Weights of a small transformer language model.
Size: 11 layers, width 448, 7 heads of 64 (1 for keys and values), MLP 1792 ReLU, vocabulary 30200, 49.8M parameters.
Architecture: rotary positions, no biases in attention or MLP, untied embeddings.
Training: 686M tokens, 5234 steps.
MLP neurons of a small language model. Each row is named by its layer, matrix (up: input weights; down: output weights) and neuron, and shows model dimensions 16-207. Each number is 128 + 32 x the weight over its row's rms, rounded and kept within 0 to 255. Numbers have three digits each.
Before each neuron's rows, "fires on" lists the tokens most often at its 100 highest values on Wikipedia text that the model never trained on. A number after a token or word is its count.

fires on: "| " 38, "to " 10, "for " 7
L3.up1711:154116118127117158160116097172120113111125146141139085148116153134180151064140155142143123095154097169085181205122188084130142167144117094171173135077084112138158100102126110175134188141108130170109129168177170141138101209111158173110097172127090225129138166113106117182104101163171141061186165123150124177151148116146130163147156159115116112177124126121140124108122132147117118117074132131193116151102066120130139076116162117105125121190127154112101130092156162125135164158152085088109162152089089109126095079074095101126123125128079108113091125160119163112114109188118111141
L3.down1711:124127147189134125163176103124105161108230105099105130098174159117131110105127128082058127145150122144114088136175151082207111187109129169103174100091116135089132117181125127072121201091125116119121145118116139101168123128151141142175163152137104150149153098112117175135105145124137181107137166126101095109129153078205156100100138154149066138126133143098120098130157173136166121149175119098117122120133153116153091102097073104161118119159121110075106140122126016148162132106094139141225087184143132098139170184144136169156123215196128129105131112118163134090130148159156157092

fires on: "of " 20, "that " 15, "since " 6, "against " 5, "which " 5, "where " 4
L3.up1321:113104187130129136110119090070143142154111173116071097156097083144142076127153200119093073173156135142114107130166136174100113158120082171105124112108153195151102187065147170091111172136149104142101141070100141094143151255124091130061065141106114151125108141152164127157090064174133093158168118128117055171100150156158104017061122136115129137094141159200169130113110151093131092098144146159097102097123090097190126142181128096075074105118128142113117148135082121135104140132108103070112134116113126076112055118119181154134091135110129136137105118165138161105124125113081133114
L3.down1321:130121092106121126123087123124159115160129141070121097074128205112069092110110102124208130148135068164124103145089104127188049161108095190117139124160128074180062103117133162079125125137103108084079089146115144115091139144210136075185179101113150192130156146138159130117133129121158085128126146071070155118110142115171080125131128108087156176139108179140128103156131114058141204094143168131074111124127158000100139091109138126111091161085101079161099158067155057087098145112116094148076182183104159120147163103117142066173102140116065129195130114121184201095154109112102100125

fires on: "| " 64, "had " 9
L3.up216:175080078144134136125142141104126084150121121124138108116124096136136157149099111120049122079185175154081146137092132062127133135119167074100173087168068143077184147107158119223155149161111079199138135151127201131182120109133129149182117101127103194139129124120099141172120157164173115149104150132094133119118170090138132118110145114090121119138125142115154126135122170106090162122148168150137066149118112135120137127179137157144109081124134126105123127150117161096078160124063077104144176150106090097124104081142050146057161120109151126110087139057100102116108082171119127197
L3.down216:112185124137145116096110132117050108135191099198165061139172110123114105169127074104121184160159129104179130138125079155188142099139170210169143092094109121117142144129122104083089111153097113127167152076115108154099144171117164158135135128098155116165097076120130085126140094109123162108103147112144110094107151057154103178146080126162104156142163120167153147114093135083159116085128146152113122164105079145129141188157124139094127090127053137130080087193080118184123108125175110156166113141136143154120117128089161057152195080174163121111150137104106042188118120118126175070

fires on: "of " 71, "to " 11, "which " 7, "how " 4
L3.up1485:155144124087115165134162130089186083116119173120116152145179133077149098138130195165114159148135140122093112174125154153124158193098124132027117089141181132127163065072111085073110204208091106124126145039126186120135093209169122120082130123154118073144156151115166107138127082106151138085153169076145138103113155202224095172103144136175138164124076130150144161140144119110178210130122150146145117156113044137103081122171127107125081130140121135146092193073109101093115122131091144154126133118165111095142098100110153153146138143124080092113129084116149088132133123091092175140
L3.down1485:132145169133154125180121110097147114205148182172188079069087138099123160148112068163205056134084170118124110180083119119109092114135184124132084153105101171143160145131096164148125176202068134127109131167164177092136136144179098131165160100134152203124166169158134104086098096163115120132091098112103038142145125152105127136147089138030137145137115162110129101117116175120161126093147169083162108103114080044113121076083120145070140149110112173094108153145122000158107128142097096108104108117144103101097112117116105123126137128089137100096103145110122139177152105061088116196

fires on: "| " 58, "in " 13, ": " 12, ", " 4
L7.up1783:141131129154150145137153137106139151162170156110081099104091103104086098128109089130084140095146133138129148118128107116205034103144165172136117079132188137122130144104108101109157179127144063050086090120158110087101120120174098169160124158101110157132116175091154133135161097090143117183161089165070116088185110145134061163152086121142124173136197153112096157125137097057142083050134107168149116130162124136100064101095071078144101091108035174135169155152138128191103076131179165125124153130094178158093064156131072130108072106181126108115100076086134129104128106137132090142
L7.down1783:152069132111076132188126123135129135159136133086112094107135125173107148092119144155109100093160135147170109163148111176232110085113124157096137176108105200159106131144104136153178194102190097170133155149117105108151105100142166148158159116107105135097094113127076157174186183097145129182144103106127144100146096086121152202105134109124125167159095193194214137173162127111153153154162171087122123112117108160107173136101128095178137138166086155160171102137129000151178163166133141177198135113113134130220129148094143132157178150161113115079135146113155102168144137093172144090

fires on: "| " 35, "for " 10, "faced " 9, "For " 6, "to " 5, ". " 5
L3.up1702:100125129181129133084107080112077152171099183159170128170078114118116038106149106076211140137110112136060207099101110089130146160134160127146193151119125077119140108128130137186120116050137102135111127147161183164132092137149086112085147096110118144161152155087115115193062104176175153096107097154135158132164117163163099135092125115139109137149109112118151118178115086127166090210123142206203139143072116078111113090140109124118139148140091106154121127163116151184127103123152130127111104063097092129150127080133137098158156045155129122135071107148208114185159064168109134145
L3.down1702:091148103128056162180073116114173115126122097130136119112158135135137106153155172102145145079130113068114108156139174104072119123108133117101151088135080147105106150160128091100135127178140151075059188129156085097130143064107096162138116163153067171154118132141165170140191126094162116188127112095157136080093106146169188135116111114109181122156123123116144108175152161092088188110155094064130152085133137112138145108138188132139144105103139146089149065088155156101147110149180181134173124147173110138106133197131106134108143202151075123122125028088126096049150135078167083147

fires on: "s " 27, "(" 9, "to " 8, "faced " 8, "eb" 6
L3.up1652:135147116148161154110131108155141124123090082158094104110147100181043151106171121122103155073195150083116163117126112159155124117148232155115129104109113117117143124155128099130170128160161188192105130143182177123127131111205115111095070126125109093170144144076163059176134105163166098064158166157099129112173118165131077160123158089194124099099183147150117134100136143127105169179149123140141167168113129099113141140136129057145103119107097135132159154133113143087099090119219092122164128132106149123140144141151154120147095081123107138099076135157134094173125128121112118181
L3.down1652:080140207132132112094162137111114096072140098185107111127111111134100125090182104133125146106125107123107127102135192142144130089125152071123098136105105121105159091133120151103132079119143124126085115119126128119126110102158146081150183097132093080146102119118140126107090151171149120149072180108182196159102146122152110123069073161086084123145110212157118100127078138144137163160135131120158109091135116121095149102126184136140175114183133105180117141187122140088117135189136101120123129131071065116154074154153132104132102120083105136120078156139152089119160118197137202139

fires on: "on " 18, "On " 14, ", " 7, "his " 6, "s " 6, "born " 6
L7.up686:096126100126082140139116115099093107106096118142113117116140098151126137132128137109133081149114164149111124083092089130156120113132081137115104140094108185127117130147102139122151118111102099106094131152142134156111119134170094134091119139185172131128093157127129121123071105146162110121126146160090132144141161028151089176174116063101108128152167152168185086111120100117173125143062142124110086088062134124087059086162132143128029089174165157178108093161126127137172090132144134108168094178140164113164230090105021111128106079095089115069098130086161146095157090097111148131
L7.down686:118131144153056174127123119070129168156115167125115138132125164179118128132139227119166083125188111060059093139116118087087059122129143136180133103075193118131111097113092127144099097139154151119117120105172126070153113203128152140083108170162119146172048106131088126106134128116135093117163159148092112115082116146161144163113096058158148089102114138152098107144161120039076098150125096152153155102120144129149059126126090067112057152120156157130126144086090132125059160114167129135076182085091088175163105101125135141100144108151168102107170102138119130121172053117143111125

fires on: "s " 25, "\"" 22, "his " 14, ". " 6
L7.up1479:103139133141130124140112177140101145106120171113051129147143094157087096143152130114080138126120165169113084113133130106121113089163101139118081155080177110139134142168101128115171164151086131125166138132130112129133091107128114201126152138128136113111113126084159206189160137077157161163123169130097086081202153146148108103150074113153178102147165129154125145150141089166167094124108165135135171102113146125106089121087092091087078111154160178170131101149158118190114146139130103114164093098121138119093158136177072112108127118175094134139102058127131097093139149073137094082
L7.down1479:156100107135107144167115159158088109117148126084106098115114080100151169094148142130132094141108181156137143107128115155255075163132129176122105109127137155162119133119154181116134123115130119108136118147149131158142140095173152103099134087125103143114112135128124106079133128116127187143127131106106143135160099160165099177138157114050173165145122129214160094118118125157135146117147124142146131146163108093074124072129114098130113106138152133146156095103141000108221150091116134149135165128148113119165113141149144140124122131129150143156070109125135089130096114136101150148

fires on: "over " 20, "to " 15, "against " 11, "faced " 10, "around " 7
L3.up29:104104127185129174111074149157130113113122132115128145149116081153113164117114125107060181122160122158107131108163143094140149113133127193108165138107167112110149096128123104176135152134121158150125136150147161151169095110166124141133147034156126150164104155119136149137132056159130077149068151174158057110160135138086114108133098095147121111114186150184089132131127105149098136152149098159086181182107085098122069114144091138106143161115118134176072152139086151127162106074108087158129099111129094155123057073100135169091139134110146118155039134160155106139138088119098114112
L3.down29:109134127139089179114088098069127169131175110134162108111154142095088082129144097081127199133162138096144151143184204174107077180105212092088055080082129120148144116153108114044055134150113122125107143140117059096088125119088115129111152084179087133147156061157119124097141127068129147163145149137134167074137138141129156106121084164094115142162120145137134127147118139087191172082095187176159107079152129095091106154151070084168167053124096124111196126104121053093123091182114133125099118107120140168080083104160163159129096115121162136115108145177145117120109079083076141119

fires on: "." 49, "-" 14, "&" 8, "ink" 4
L3.up1760:113116158126109165123108134097110098094118172198086086071132138193106070099164128072132132155119147111130147088075135108106116221101108202136125135123171109092131176121102093083148090151142105180149112123090082085104177136094126123110102121123204089135132156071153214088129150119164135105104078156133145121159118111149112147165140147164128152101121179114097098116164152165118121062148134133112160146136147115200138172107126112124063198134133129142151135153083141120130069117151158150120063084101120185110153126120121103100103180155176137140105079137189167149130147099127128075
L3.down1760:118091121048111083157096166153117092147179143068111072136165104120161146130120170147173102097112091114107100092128147131120163201083149117166159159095045148138113143158160127113113124138148142103133057130114136098130138120179170126165135108121140150106153159082087134104168184125134123097153143114092119044128118150111086153152152133161108221176133094091094138166168095142138126129109118130062102140098200104162123129151085167157144060138125047115126168136114127163112162183145055110133078114167121057159135109126118143153144150116113084183151090137116126112084139136096151099

fires on: "P" 19, "I" 10, "D" 9, "H" 6, "S" 6, "graduated " 5
L8.up1610:131139106151120136083094129077150067142161145097102163105151117130059083148134168159098216172139151151144145061103067178099137123176164142106155112118172156104125126070097160097120089108115147128162161132082185150122159140121124102182138051128130155122118181114155135113131141114081119113159121092159080096171119096150069160158129097160145123119133135144111122164137150162124122104099137122144131082119160138119099186117048120187135157076150122177129124105197175099145162154160207075160167159121074129121142132102172160209160167139137089140109128150173091052151132102140143090
L8.down1610:092109131130131115153137123118079185184078141111158077121060066120134094109122119096120072120196096123091176147137090127149111137106166141100127092148180113159100120104086134104060120148135135103095071180193102240161157100135083120129135119100130131127210123120144096109115152089087178136110075061110133119153144142087143132128161106079103097129128113105121146139106118158111152136141110195169170077127158097128124134115147108108141186125131170116088109065142172157183078167116098095161047144135121091080124092061210140103128111134130148108130084095168106140144111132193212113

fires on: ": " 28, "his " 10, "s " 8, "(" 8, "– " 7, ", " 7
L7.up1370:129205098127126142113087051097109125148115120137062088127139148170101161094170132143133151185150120124155119124092118126146077113192149132120097102126114086129098138097126141125118125165115140213106124165164093111127066119200134171133116153111130131170158185167120118182139147021142121164147115129132133115184104093163156114181087115144123166124213166187125111191155104099135092130106143162105161122083127164122090105105168107156051062138110177144101139162125112082108046099174140113116152102138138128127149154149088110123084143121127129131134130092108157144111113123116083180
L7.down1370:143099117145145141141200161150122164127169126111101096154100143091140185125151133099128118090135125107132057130180094174120114141108117172163086195107121169156108124088084121108058134169066150199141140103102167101127150144122148192136041079146118137170107120096129116126121161119078145130130152125077159124179137071166187150132115081094140158206071149157145071134130099083129151156139109101126154106136122127127050170085199154117100142147172165137130103069199069100123175182107107156133149091187131130104107144067160058097178136135197144086134103138108072093075131119081107100

fires on: "-" 50, ". " 11, "$" 5, "." 5, "War " 4
L7.up1259:118191155137155213112100179073126129104136210146140145118110157129113086076098191124134080148153160107137100103076052070134112173081135167121127071123131120158086209078085180076143127141140075100110139116103080091120135150142097125179108129144169202123095137133169135140161119088104105155130108139093123157135143131128118172147099171105109136161138129138151113066116137133109108083107109128116141117089150060122146131105115124093109166100097100117134119110111129126134147143110180116112123171140111145080143096149093142077141080113103133148147062161114145092110131091061152059
L7.down1259:157102090088102114086106102077146108135155142149115117154158146122129137081170081136133191119089167121088164077126086116202125151155107073164071132158181139092114127185118106139125132121132145139149112161114119117072161116207176199089108174207069132175118130112134160143099143142154121108149114101137113095123096118156176114072126156153092126124091153099106054130123106145111104133078092093120106148128180127134148107205127162194133153094124093110148151124138090061091207104131106145101146107119095092106156119129121126144154180150093139054152135171073123128105147148077162113

fires on: "D" 16, "B" 13, "R" 12, "P" 12, "H" 9, "T" 6
L8.up50:145141104113092093067138102044078078152145131119120139158170146156073079177181189083142152155174144132090153138113124107077097165154099164077184128121097175080158076111114243074138090086172150166156172148148204213148144141150130100119112068143127146155185132109120094135170157128167109080114091119171108141114096127168131170161135108125154126128134109150114123167131114202193181117111135074121130106108134142090120157138133096196087118107123153115189143123136153155099131156057149118143122085127175179135134086128107191109079176122103116131117140142202110091142100106154129129
L8.down50:080095113057136130129148050090092077107100140088170101100184143076113094136084149132144117166154085112119157145153116067255094109174144151154158126098115118135155171086000112107135106119144140140108139189150102164219152137133143138116131094119160153044208160122119123081145136137112138202124116071147137074105112115080127151066102104134133109137135127114137165171143194144182189147126197135129129194135131095085118146137120131116115126122118090135085128171162110173182147160115112121095167131114169112166115128116160109147088147077105149154130127085198098137148098137160178118